From a checkpoint of a small transformer trained on Wikipedia.
Architecture: RMSNorm before each block, rotary positions, no biases in attention or MLP, untied embeddings.
Training: a variant of Muon for these matrices, 477M tokens, 15706 steps.
MLP neurons of a small language model. Each row is named by its layer, matrix (gate and up: input weights) and neuron, and shows model dimensions 192-287. Each number is 128 + 24 x the weight over its row's rms, rounded and kept within 0 to 255. Numbers have three digits each. A neuron's up and down rows have the sign that makes its largest values positive.
Before each neuron's rows, "fires on" lists the tokens most often at its 100 highest values on Wikipedia text that the model never trained on.

fires on: ".", "\n", "\n\n", "2"
L7.gate221:147115099139140111114099150147129077181134103110103149098178138117124186146142159145103164138103125090094136117105071134123124109102142105131113111104157137135123116100114105128148178138131116096159114129159130137118139112116098119116149131143128108152146119139130123079115136096151153164
L7.up221:109122086099106119180107115149133105180111134113121167136125153136125097137123128097118101106131171097100123154124103130125123123148113149105153094132132093114116123117110121109164097119152117064172140142126140127161103136113121143151100132132122143133162160140196093101126144145145130168

fires on: "\n"
L5.gate17:093101091134140148165138110146158111137114139098111126130108151111134113110127141107154094153139134104147165152157104139122187132111137105171153090178124160143099160162093093112088109118094122119089099121116147129149091104088101129138104113104121132107133126127110132108139103142140125153
L5.up17:089117129138129158161121128164144093131117128110132070147096141121146097088099098083145141128114153097143122136160117146133163129115120100132147106183133181169117157188072088115079137113094099106109124138129140113167131102137111135109114123086158132114139137136075132083135109131164142140

fires on: "\n", "\n\n"
L9.gate772:129102113112099104107131137111114149089131116120135130102138100115116135153132093120096127124119111118147123152157128129142113138120139098141123172108123137116094108138136105095152172147097132185162066142108124129178146098156066175165137141086115085126073154159179125110156179130099131107
L9.up772:117106122099150151068150116129163160092166134133137143137140138122127150134095133112106140125129108109158175133174162127168146147152084095101143129135139093114131131142152145154157135163087105176149097161138152106150164128137126089120160187111153108119062164177137142129147136114087131110

fires on: " (", ".", " ft ", "\n\n", "ot"
L9.gate171:119141113123163137121129152135147149153126194149120099121149144147117127100109134131173135118164130126120140152101119138141104152152113081161104122104143131121149132146091121110131143131168153103123132184111171145132159064109138148128126149123105160094151090113081117085149119109151160142
L9.up171:154112111105126155175156132180102156157105095132120104087136120142134133138115096145112091139149094154116148147108187150141128110094095169137144091150166122123152164158142148134085107133137132115145115074122183074122090133130144080131121147124150110138126128130146109151118115132120154173

fires on: "y", "as", "ak", "le", "il", "š"
L5.gate256:107140085152142179146111138119091167135137097129141101102148144147095169149121123132138123104128153171116148107142154094129139145126175151128147118160120109126097132125116125106097136119115140100149129099126132124142151151108152101147136117181108158092163108115118113099070120126124129085
L5.up256:157114119176111151142163088143124142120113093149117153132126120125162153099144113123131068115120106165108134128147123102120153134118142177142135084141109129099124090143094109102124146125141177126158083142136136122103129116116140116116099125142109131133127145133117130110117153155122099128

fires on: " | ", "s", "–", "el", "G"
L7.gate472:145120140137117121148142100110110163147099139112118137091139125117113103092104143135103111142124160096106119116090157116112115141136151115099125082158173122136075136136105117150102076117130149158122151115132141156128115137116140121115138108176077132105126146171111078137126105124133131098
L7.up472:119108129111137146086135122157076118172114153146129134118166163103144117157098180133136131123162099164127143148131164127153144109136116145158147106155124108086134150088141153142130134141146116121113128172125138159129097133116084156112135161150152104118127156127113122105125115116119158136

fires on: " | ", "–"
L13.gate37:164114111109084145125103145161138118167155151153129115077133169163129113105110135111106109106102114182160109122124100155160172067091160147173111128127119126135116147135127099122086093124094135110113152096101156127124114131102107177152122124129105104120121102093104126148134075102113133113
L13.up37:145129129160116154121143092146131107141120137113135120129168101182098106129104150147157127107132111129110118141182147142116161098140090150146108149079101084127104145145150160146110056105179122124117106096128113127137179091127151174126116127116076130124134144139144128103117120100096103122

fires on: "2", "1", " | "
L9.gate521:129150076096157120113143057110123091144165131173132076129138153147156079169121142131094143161104129155133116104121148181127128069141148145105139131133133132091137083109153104143146131150127095103141094131103108110140084154135144135115084108126145114111161092161083128145112147139082128136
L9.up521:121179141114112160093124111134168104125160122190156090129137138146128107109142127163093137069114113171075107082144089166122086092101111133131128166123090118183127131115140115146126145112099115076178117142125124135117125139146147140120142115123125147148156103178058153170129130132100111114

fires on: ", but", " but", ", and", ", and the", ", but the"
L5.gate346:124060134105150122097160147136132116109141119104126124121117174138140147112094102155110159105110081128102136101089147113122126151145157079091190070135141135132144129147123111138126162139133155118165108126114124144142144128154137131133114110156134127110149120150072142110139159129140103157
L5.up346:135104162116137136103111132154131121134119140106121117130160134115142084146119117154106110112098094161115106124109088126138135130175168129078174112129084114126159132150139117120116140129125115105150085116132129179089149160138107112158093108099176123104121117092087119126102139123130122128

fires on: "\n\n", "ian"
L6.gate486:184149087100122163135082148113130149073126116148138142137149148136121160124137119083122114121130113154110162144132122150090101109113120100118137123125113117171086150121120140084152133145129102139143075137154141115113138116173110122137161103123098105105123111164125136076109146100116138144
L6.up486:145125151127115108136153067094152092163130117182112148109110127115107106134103114140086131107099126110153148151133137123122115111112139137118132116127152125130116146127151147140149138126134099151146111145145134136129119126061104122131135106132124112134138109101179143158115175114090141151

fires on: "\n", "\n\n"
L3.gate601:064151146088172141161156113127145129137142151084122145128138129131117118161131136163130143121146114119098121130117122158134125124125140142132116095094168114118145143146095122140147090144096150157146118109122116109106165114144107139093117131122103117132145138123093110102094136152143154101
L3.up601:130136132176189099171138104128114123114103149149113124136096116075133138127157118147100127129107105108130125112122171145141161097146120108101135152113130136144143140089127113116116152100117100141115049147114127131130131177165102144099174119111121139150116117167147110120131130153117158166

fires on: " | ", " ", "Group", "ool", " / "
L13.gate47:160114137089129134163128123125139109130094137108122121075126131117171121162168125145133119147124150128140152133144165124096161104098123158160122123126109114114123100135122177145154147120140114122143122120134096121098129107089173099114120097109122090118121070137156147121132147126135127165
L13.up47:102108149142110169136134146130137109139129149163126107110116095141102125108147117180168139097113129142128102101157092105138147113101119142106127124166123123160105121120089128149151155134134095092119110130114148112095141075119137114113142146079118146148129114099160125158165148161144124112

fires on: " | ", "| ", ") | "
L6.gate532:181154130199114157136149115174122132118154155165145123112153168127112129153141180143161108168114093157132141112128114144181153150133122145145073088142130102102137111121121129107111108127093114095115135112107092100164134095125115128083132091089112171141154172142141145105109123153186113131
L6.up532:103126113106146171119101105164092151140089158115131124133104112187118068126106149156142170127080089106114104124166146124120141169142140138140115104113123140151124115137116158134156154113167090117128117131130141118117138098111131155090129105149110129132132110114157134157148114124140127137

fires on: " | "
L6.gate760:125123162133168106078136173120133117100084149159150132079145126156093110165109147131104146095117103131130127169166136143102105100102127125128097132142126109157088113175158093122108149112127138123138140134077122142171135127108100146109101090139120149056161100112093145117138089096120146116
L6.up760:073124135140114090130132131137124108107126151078144144072111115122147134123174167132155131120140130131111113143144135158149131133111143160140160118153104119121104104108129102118117108120127173098152117107131097111141157089104157136160164152109088104155120124125119091118120134149097173134

fires on: ", and", ";", ", but", ", and the", ":", " but"
L9.gate648:102120107109137133080132109113095119148094142124108134141133131115130123143119114134111102147156191135123124122092103121149093149155151161122135089128114134103139098139088156191130166105102159100140087084154160133165188155114168150141118104117147151098120172152128108147152141133161108152
L9.up648:176102112145168117140118173136148108135081142146127108095138102107158147127134161154112103165115145094126084111125142134086139128143160099113184139148152122105153159153122119136156156116138140144145136113093117128125153147063121103174084132082148149099115135147144118153110135104152138157

fires on: "\n", "\n\n"
L7.gate489:118161108119146129129070129111118158111130119113098148098122145105133089150145138168162130137151154129092100114094117093107100156150151134126074088178109118151061155131138123130084127132094140143132100107138162139098137123168115113160140114151121093113123089128148096145141157140169173149
L7.up489:124146133120136143129097188147140129142115136108107133104131132134120131134143137129110092143125131205103139185101112157147124162135110136099119116167153120101102181166151158121109172112119118110114117128146132150148154153086114135139137122102144113121099156113106120139153118144096140117

fires on: " pl", " tr", " gr", ", m", " bl", " sh"
L3.gate32:125204114119124109142100111129132086082156139099091122184129124126131139115135098148153121155136106128136087144110116148126122090104097117076091175117126116125124117146137114138176137122099133130121106165125126097124112126121154122123121106115154105114152100185126104139094111104143115161
L3.up32:109120125147096140109139129127111103169124145107130138117144131157107133083089105154144139155150143139148117108115105112107124133163110129162126115074123148094109080141143133129121148132131122133088132143082129128179167140124143153161160115121113092136145106077129106079096145135158126090

fires on: "\n\n", "\n"
L3.gate723:138111119136122142097107114078151104119149150128104119135134137099128157120152151074140142141139097103107123102125126134129120134129104119136130135106089096153129121155103156131120109140155099114108124106126162137142126116112140138126161103109106148103111121163148116109070117132154138165
L3.up723:126101142134127127085181108084117087140179111122128136139107148104110140101134117091099172131120108090113120113114112104110131150142139125117174117095084127115179099146144129143121079137159130111121115107122129151171138145129108123122147099117110159132118131121157115135105138101134146164

fires on: "2", "1"
L5.gate807:175169113143130135075108099105068139137114091140111108144138125107101134094097150152087142057159102130081151104151071113145085104138135149125128104134129085137137111107146130127147137137160145115119143117125133118147148088095158147142120116121129179170133149143157105125166146079127131142
L5.up807:136102094101165135160132141174096183143116128136165089162107106107130142116124119166110116118117121103140159130095127148143096171099143115125127113169132131144132135097099113131157143141123090058144139125101130134100175118088148140146123115159141075122186100141159129081089167134159133121

fires on: "\n\n", "\n"
L4.gate346:129149141125151133144176128139148123134115141102116181146128156122091117134155154158139156148183149091133122115132132150113128134124098131120126093077126092140145129117113164125112159108104145135109114092134169125108149155128148168115100120126107157130116163176124154096111129132137118091
L4.up346:089145102116190141141129106121095141114119152141104081146120141128129110136155178123108124170119129131141139113089147148131097136146134142121093109113167118136125168148134146128143124096079159151122155097140148146127121129161147127133133137140086122112122144159113139082094114119100129138

fires on: " World Championships", " Open", " Paralymp", " Airport", " Boulevard", "| Turnout"
L3.gate257:103129132126133109156119121130120105132092105149135122178123110121141181151127133157081128106146125133152099131141129102111145127143098101100105121120090128128138134166112137116124093138122117126125092162089121148048187127128145149160050130079071146107115097162107166138122142116104159147
L3.up257:130118102112055116134129098114097131120106093146083153129141119160123134164118119161092061148146158097114154116128077124101088124124118136096108097130145154115134138130122100097109124125093121131105119142126107130082117110110130141132068112103122115171119104146160139104137124102113179130

fires on: "–", "-"
L3.gate85:131168156080133131115147116136154151136129141082152125134138125121147124136119098096120121094178166095130103165157129200142179150085130119146115101114155165090085148135112124110153112146107086097148136157133150160142128127126113087127125087089100134124117114107111118147162084130160119111
L3.up85:151124099087143103138108115090147152130116132139125091143180125115136085113099132139097134111130102142116122120117146106110112048084102131067131106152116098115138129117083139095152133161128166095092103111114125109117111147130125118164127147119131107163109167172110096100129129123104092156

fires on: " (", " | ", "-", "–", "ources", "."
L9.gate462:124166154112118158112115135166151120173135159106090163148150109150102126128087102131161127126137123178081117130116146118136174110117115149132100119118123116150115126145137125095136153113136135128127152180142067144146110089148142102131130089199090143139115128152115113129140076130133113133
L9.up462:108074089111126109082120119159152163128148103181133148111161132116120102127103122153136157076135146145112160125089188183097117115129149123139129071125156136126129162120156144145126175136102142116108102143156134115107107124155122128133093114129116104141113108131116147133146103145129145143

fires on: "0", "."
L6.gate436:130146140157175122105149126144153166166096130159130156131161139129133125158135150103168103124125133150143136121125175124098171149080131119160145126136153164108103103125109156134120108091158224135120150152117144134110113119149129078083125088130122161115122144106108136135107182146097132129
L6.up436:139098139106069139080131164154095131136131088095083104120145133097114111109166125124121100180139107143111120123108121138115125119130104175110090169105113139105141101130125155103102123128084146133145144141122126143174159131119093111123125160130147113155131125112138153114120108141130103134

fires on: "\n\n", "\n"
L4.gate730:081144163140148140156160126157163136109101129118156136107143141141115129126142134132099165130191074122100140100113164109104157125161123146138117093099138068095127130103136150113119151158141160146101100143182173181138129163175096122149105136109113126146130186128121080123134115116097115125
L4.up730:121180127125147171103135102149134146120095177122141138111142131149074139141119120084158143107148098150093150115129116150096120151103072113131151137112187138140131097123164134119163079150167164111140116152174141128096107147134117169144102132115147111130143135168168104127105095087119135111

fires on: " ", " | ", ") | ", "en ", "', "
L13.gate447:155124107117131156124149115163108146161163116135165097128101123160122129166085118119139114119126128133136133106129120155133146131125118108140133135079154114118112125154125139146158132121137112116137199175135127077137139105109165169096134132119131072094126145065084111130103149102154131100
L13.up447:122116102128118155162153106140141098154146091130148121096122156157132062156082118144176098110102083131155125140126117156175109147104131122144147161117127144087110129118125121150099109127162088132099163116114131142100095120104139157086091158143196124097156124106110120098138103082127098115

fires on: "\n", "\n\n"
L10.gate315:149119122109120121080134117166095166167138146111098134094117151120134100132176120166093121133089131146108101124140081130115113170116168069142092116105135134154161163140134106109133146112064158122099138116135103135130115116145153140116160099116104106139121111127103114109147145137158152136
L10.up315:112160106119146135071131123139121164137110175105136165152154116139105087132139155143153142101124095170104120125147087150110125156128139114110099122171104088122127135121129084163153165109099135133089064139160099113171139154131153133165211151099135126124107114137110170095145085130107134171

fires on: "\n"
L5.gate674:121115127114103129116157135141128080131118138105151136159106141111109142089123109104137145155120116078149159142120158082087148133087106095096131108125131152160122095144138095167105109161120118122105087137134160135107112122132129088106126132078137142142129153121142140102164162142136130173
L5.up674:122120143144128130126151155139150108123115135107117128121105167138135140122108089112148143141124119071101137106110168138110135164142172111128149086133123173173113125128138059140105127179122134101061077137139173115090117099114108106086171145111104099124159111123076124077169140136121126131

fires on: " (p", " \"P", "==P", "P-", " Kap", ") | P"
L2.gate333:137133129147115136135151151119159126123121109165169092125088132094130152117144141105125102116103167132097128092104122132128115101137144100161142089122172083126102134128128146156112150161104133102171111148176121066141127104150112103119173059126134133145152150127106124156163106160153131133
L2.up333:148130159153074152126114139133145146119111090127121126113101078131121123114119119101122112131088138130093139106091119105151141102123159128119151093147160142098106127150138114122122128145131154179159125122186139122174118121079097155125111085128133146110167158125157128100145083164134140085

fires on: "\n\n", "-", "=", " '"
L6.gate68:127150164085103101108145109081088135147094114142171123153167137115157141170106155121156137104106158143099096132090165135113116130093115166095068117135133105103132118102110163154169133164138149132105112113143141152124123139133167077138116141142137135137114100137120141109157101079124141163
L6.up68:109209125083147105092157137128118133101128146120135099146121124120144119096140134112146151151147084125161170128112145150092101158130108126107072111137105125117169116148137180108116144155117169175093099145154122130144137138117177113095112153156114122123064152118147090089143131122121128152

fires on: "2", "1", "K", "T", "V", "A"
L5.gate186:139111142160111134196148136160146104160150121104095130134131131118117088107150130182090129115088093137102136100119181142140087160197128126124149096120098118096152169183124096167113130133136092097127165124135131164112134190145102137124130114101089127127117110131108125134117097109129135122
L5.up186:135134145188107107174148122159115096159131094111096096114110124111121097120137152173092120129113118112112163127136181131144111143168121151124130105119107132086115163163131160118105133117124076119116148130140122168140130153134107104113124137084120112113143115115109120132115106108099124128

fires on: "\n", "\n\n", "o (", "on (", "ia (", "i ("
L4.gate279:111160134089084091111151111155141108200116134153094121131140172120103091131112116131138112185105147135111084142127130102070130155154160121145135086151146130113104153106130130102152162109117142131106141088077146145119111128135139123152138102099132113090125135181133124136100127154124153131
L4.up279:118145117101089102119148113076116096146186162113090152135116134137107111128169132165137140135159124124125116092205137105079141113124139092127106135135111108149125122124136137087098170168119172167123119119129141144117090138117129121139149103125126120127091139170150140147139169126115144123

fires on: "\n", "\n\n"
L9.gate532:126134108123134124148106129086129169110129136111130143116123146162108114133125092107159116082136117124079126078082148139125163161145108107173088111090108125148155134122078125134110136090094163133131093093146179108139127151130119165148175109101153131101112139121102089113126069088138127117
L9.up532:119133120077126127132095117122109124071123129126116114178145131129110151085131064098114130100104112146157150126120108123111150124092104098170099106145106132160170106143110111128133145124104128127138105120105175087135147152107141144150152091129162087063133137139103128119090111084164123096

fires on: ".", " at the University of", " University of", " of"
L13.gate222:139124149165148094121141137113107137183066101164139147067146093109145101118146194140134128142150134160100143080155184097112122161126120132095135138128127190123135123090125139131125108155165128117144135149111159130133088111110118138099125122134132128124155151100121139138130143107151126111
L13.up222:187108135117135128125099178107126149138143078145118146124164064148110131117126164128143105114177107115128166146105131146110119123132096144130158088098154124126096128140106138118138133105156105131165129121133140142139152145161143122128098116127140148139109119139107119138159133143172117130

fires on: "\n", "| F", "==F", "===F", " \"f"
L2.gate0:107145130099138148097148150128187130135065165121127117122169092086087124131078116119118159114114102103109148101136138109138091126090154090060131091077108083130151120113101106149143118158154160098108126131108166129111175139146103137122121135140155134133116139141117121140127137105154136125
L2.up0:094134132158138170127128101097142148109142147144144117128150154166153135111151129124094091142086150110134144138096106147126082120113113122164104111116137133166117166140124130130132089109133132131102161117122125100198108162149173123085070143146149136137137154138136147109169106126112127085

fires on: " | ", "\n", "\n\n"
L6.gate297:122147114081134147187101126115149121133116109133122104093152118111145141104122139141184103145165160171127108112133097145108106128120170106144113112146141116166123169139146145129108158139105135150167156135087150119098139130115161113105119132124145074119120087186153161127169177114126135159
L6.up297:173122091108113142097112138135068146113136092120099140103173116161116113109113124136103063156106123115132140127107166113122129144131100118092094117107121101082098116151117130138113139136155156145119090084143172100166142086109114161178133155122132092149147141087102126127125129130099181136

fires on: "3", "6", "5", "2", "8", "1"
L6.gate334:086122155147103128124133104133168118142149134124124149164130087087106108162123166170143132137119111113147109098168129135130154139092121098111120157125120140098154139133140133141081123171119117101131141135156110121078123140126127133105107100099134109117114122152095121174088098121153102095
L6.up334:125159128107148141153123108112111158100144136134110150137174098132118147144132145148147148131121104141146138132151155106125138163163123125097071081109116134156130126165136111143109142108086104140078104134155164149116124164137129082126124087096098132138116152167126146162112117142168127120

fires on: "===", " ===", " a c"
L3.gate444:081139105096123146156151144111144115113142123140138134155112140136118144095105158106129131116149157147132119072128123122135128127057084122147134149194116078118103127137135134168113151145149166117165169142120135138128171172137123095136120105102135111142100135163150135099125185131146101131
L3.up444:151142115171145112140083105122120160193092147165090112119157117122108153129103082150117109119158123148172142114178123095150141130092119150077102090141115158117152116140112158157107111168107143165140173130140101094132140138085115125143113105104136137131106141135139152121117149121130123086

fires on: "\n", " ==", "\n\n"
L3.gate287:127171162149176144110152128120169145121107163090107108136130115121149123129202145130084155133180153118130134138152112123150106141192138090105160148103169092134105124106122152143155120113135107111140133140127126112110143170134109120100131169108113136133123130142117144104142074107120187175
L3.up287:092146117159146107168149125113140144169092178111123107188148112150115163139145182137076145088169159117130149096155115118090107135147070162125174110128153120161102126150139138159129104157123127148178100098138115108126147146157104126149137147127070116147140176183116121064135125122148148103

fires on: " | ", "% | ", "L | ", "; ", " examples", "S "
L6.gate53:145121168113143130107161153146158097143200125129142125141159117133126119142157122171120156159128108127090096098096143137119058099146112116088147151156157147155106112127079163122123145106127172110114157135137130170145145154182168084095129120100169112116135109105088101127088109160134144139
L6.up53:134139138127085128130134148145148100123184127118139113125129130117114138140149111150109155160122098180077107088117123131132044107110114144126114131155151158128092090097092156124134111123129125126104147090139121174146132116124178121077109086071149105152149138140130095140135100142150154104

fires on: " | "
L5.gate730:136128092111112127195150111184146105123128117074145118084165141155097131158079131073134116130158102126083155146153155094153095124118128165185127125151104067123089126102152154111130115126105132111118152167096168102155128157107120158150110113169134104120146120109133129141162080120141134090
L5.up730:144133090118137123140127119176125096106109076107142114131146110160142129213073106119129118109108088140108141173173177125141096120177087143119129133144097144157099119131144165133170116107096098147119140098114163116109154159140116111163095096162122106128106124164100154159116100174111137076

fires on: "\n\n", "\n"
L9.gate70:092170140109127108141171109112140123094083125121109118114162164138121153138143162131118115143139105122141158110124140127123149162133153087152107119137137164127117089099112135089126157124096163100155058139158129115094142153143153126133132111131105145104115144126108120125155101122127109101
L9.up70:137128124097122154133127110108125127116106113149111132134133151147113180140120119151133118110121145134120150093105166108137132150122127082155107138091124144113124118116109128104131158107104150088141071098168142107122127163154165140169134079116129131115131125146124144119145150100139088086

fires on: "\n", "\n\n"
L4.gate465:121101085124103135143148114088123136158173152124112126125116106116122149120148143128177107171148127105145132086140175173118139152106096117138144118118153150171101136112110123124058106101143106163090157106111137107113102119079143119181147155026112113116125118121081171132152132122146154130
L4.up465:125132098125102135129135104121136091137161149111112096121120138135129152142151128093180101189152111132164166116125199166105115138115105115150117117122174154178107150122120141143066129081151090186109161112109132104114110115092112126136129128036134109103159131143063138135137132119124139138

fires on: " the c", " and c", " a c", " the f", " of c", " the p"
L2.gate30:096122117157114105130086121075174131099081154130143151167162145158108149104106158134137096146171172154146137077141135143143113108099133131166126090058150091128108125102109113143096113156126164143166157132090118111082146131122078129167108117094159100089112150155153166121144193105112079086
L2.up30:100112094121114106134107081081123118101131141152104122172156164090135147115093130142111087152156157146161138153145124155143117041102093116150112111125119126120136139153111105154113099165133154157162151099122147159114100157096105111165111130160132109150098126118101166105173154130152134090

fires on: "\n", "\n\n"
L3.gate127:105152175124161117166121093111127130106109135116187139116144166120109169128169150129122090143106138169106096120134122130135164126131168145139115101139135074115135121119149118123153124124146157107161113151148101174135105113127129147172144134118091151142161100145156140128137128110122092113
L3.up127:141148145151138148127141106133116122124099139135136147147152147147104134129168139145129126125157096150145099164105106156097126106168088175122115114118160109135105112145153133125111095107094126182151119128153110166094109118100100175136113192123093190108121088156164109097084144132160115127

fires on: "| Total", " final", " round", " Open", "| Turnout", " Games"
L5.gate350:118104117113152088094140149145118157137114106144090102164095124112101117127167128147142121138159098132143131139128135100086118118162124136119142116132178166128114116105142121139144096123160131115176135149096123118074132108139162120126094111100096119145092166100132110127141153167107166181
L5.up350:120106137135081147102143150112115134124076133124102171134161150173104151194151140121097115143119145144100149154135131081124114122093112147100102106113107150125078099155144131109107126127138095139096106120117148141104126107133146174153167128153102124094137060170108170145160113153148112134

fires on: "1", " (", " the p", " in the ", " p"
L13.gate792:156098144135141114171128098131132127098117116106098097085103132118164136081089111140135160147108097128128145059117109128099141161121141151114137139163135131105085150111130141166124161150158126156124134085087125149144130119159103146131109132139130140132095167124118106087131134134120124129
L13.up792:094135126146173099086138139144108130134110131163142144118086117088109146153118135107150132123148135155140140125125133122108121137142135125119121133140138135091107098144110087183106083131128146119123151133146175126180164140172122138093146164163091140170099150113103129136121108120133132151

fires on: "\n", " inform"
L5.gate618:104153150130141102180074140111111164168134139112150134067143131152088165117149162178116124117135117140139108130150125153107166120165160148173127120138161104152101123115120137135137138113136126181185082149125133122110088117153103094157167182101104134110118116171144143118128150166103118134
L5.up618:100175180136114094181092128125100151152127125118105110084128135140092172113154157174110112137110125134126095122124100141162141147128138134164134109160144150155139110134141104112139117095149090181167123165091139089099094097135082133134167173106092159115166095178150157148125139144083098156

fires on: "\n", "\n\n"
L9.gate687:148129145124116114134114126102161123121107115110113131122107150100122104149168130143117136166139142131141138105170128064121095153112107107103106181105134119146079089106135150091137153135113201107131127114112148123094158155112125111143129142080159124133109115152105132129138118122124136108
L9.up687:139155157132116131130131131093145151119127139123084119117101153107115122127125130144120131174141113112107132081125130092102115185130125087117093183110145105131075090126123128108131168158101176120136130089131128125081141157108119142138128144108152092153115099147140154130143113104106172116

fires on: "A", "2", "3", "CC", "20", "1"
L5.gate311:120115097155085160165139147107119153137125138104107124121154134149129121143134133147128117149138127090133099093150126167086127178179137151182122141144147143146106142182133160084122134185111063119099108154143111141138123104134139133135121084115105107080128081173159125133135113108185119141
L5.up311:083088172125105120206117107092123134104148135060149112116110118190142126130138132146123130134091141117157103088173163146101176179144132139106121132171108101093118140167147120153109145145126142102131155142181123134158124202140104097088111085076155144092127117117127125135134115132139086124

fires on: "\n", "."
L4.gate571:127136102153130087144129131107115137102111154124127154075138125106155136136129128119133097119171117172088107116157099138118169118141152125138112108151112134132109141083133167111112156118100144119121092119141177128170169121102081100164120133141112120142096120145159120156143210132148136107
L4.up571:163097137134134096108135155144132104089111149134114117086124166112162120159126140126113131171157123143136150124139129147127193124141129090188095150119095162150114163109136136109130175124087161151074090145162130113152155183124073136124109103149162134125092134111112128110109178127073137123

fires on: "\n", "\n\n"
L6.gate615:118138128125110143160098114113162147137148143131129099131170100118142142139123132093122131136185102128103178125136127138153095130138066121093104120113088114126134129114140110121154124151089098109136093122117137148104133133147118088118101117072182083118081138166148111089114160106132107090
L6.up615:146125106107124119117115134129124115119147165123155107113197167124137122108087128120064133151145119140152129152161121125122143123120099144123108144105139104150108137161121126091181135117091139174161132117092118110137133148141085105132133136078121108106129165166149139112125153137033116121

fires on: " | ", " |  | "
L6.gate605:225168158126146165114135137143129117147125150169158123130129132127120124143096116117131102133081122139131083158116127147118110148139090109153123193120137109149137114145163089140125115176075153153107119105089148141129124142131154133110140176111119088136160117105075088125122132114095151100
L6.up605:184148165134118156147145154143170103128134138126145120109162110130089099137135152107139115098099136165130111129137108175104106156148111115177151143152147090118139105154135137110114146138118120131120147127086130131155097138117124157087127141118136093136186099121106092132107136122111121132

fires on: "\n", "\n\n"
L9.gate140:109100136101157086145135140140161098111113145096116151169126132131084140142132139146142103130123118107153155085112142101081142121138153086154118138103105150108130107145160163110115123116125188107158144154129170092083135178133128118137110149108148139146104112159137101135128130124141165159
L9.up140:144123101129145135121138165105131122116081123141114145103141141139105104138137111139143156134119144144100148109128110103087116135130145124090093169089127113124130107129141150122124118136070189133128110135121132099107158164154085128150125140113168112158090116104157144151105181083106098141

fires on: "le", "ar", "as", " Ar", "re", "Ar"
L4.gate720:130128082148124105146127155055126150094105123112073157140134114107131095123134132126138137098129170184138121153162159087139118169122126157156141081133107082141149113147137139119123148126108160094119084126128115106140116124076132128118098103133112132109095114122164155127122121152172124121
L4.up720:147131084131104165163124142143161136105146151128090124120133130125122164128125145138161146108127165149181121150128115121152101143144123163160145117165109077126124130141138130151133128144121154098161114174101140124101093160118086125114102111119086105112112152084117153146122103158178139107

fires on: " &", ":", " and", "uk"
L6.gate616:145145128114120115174119138111136062138094157136119140147119134122119175145098108112151121153155102156104108112102106147136098122113134129134141094136121090158156152147121127134166146135114140137130135143146094122101143092139114110148158133095135085160119114153104078140113114122137135086
L6.up616:151107144180122119155154149142149085109181140144132109112133154143120129146132132055099130130097163101118132163137136095133103135138107106155119137146111158105111157119129137164137163116161095146086160093107120159107120142095090128111134156180168120152135115131119156142108120122085111127

fires on: "."
L13.gate228:105121138138116127138136160176139088138128098175099118159114131122136158153136117119128143122108109129135119097130137160128107152080182144152124186128119122098148155134117140117133134127104133092161113113131155109140128104130119142135147117125140114115147134091123155173101140130142080180
L13.up228:136119160111097093146136133170113096136118143104155155135143125127115148110188110159148101179132114149117118135146164162111096145129151154160156139108101094103169108122110145128088102140129144124114138102142144107160129146119116137096116113097176154178139133144125159123122092138135132154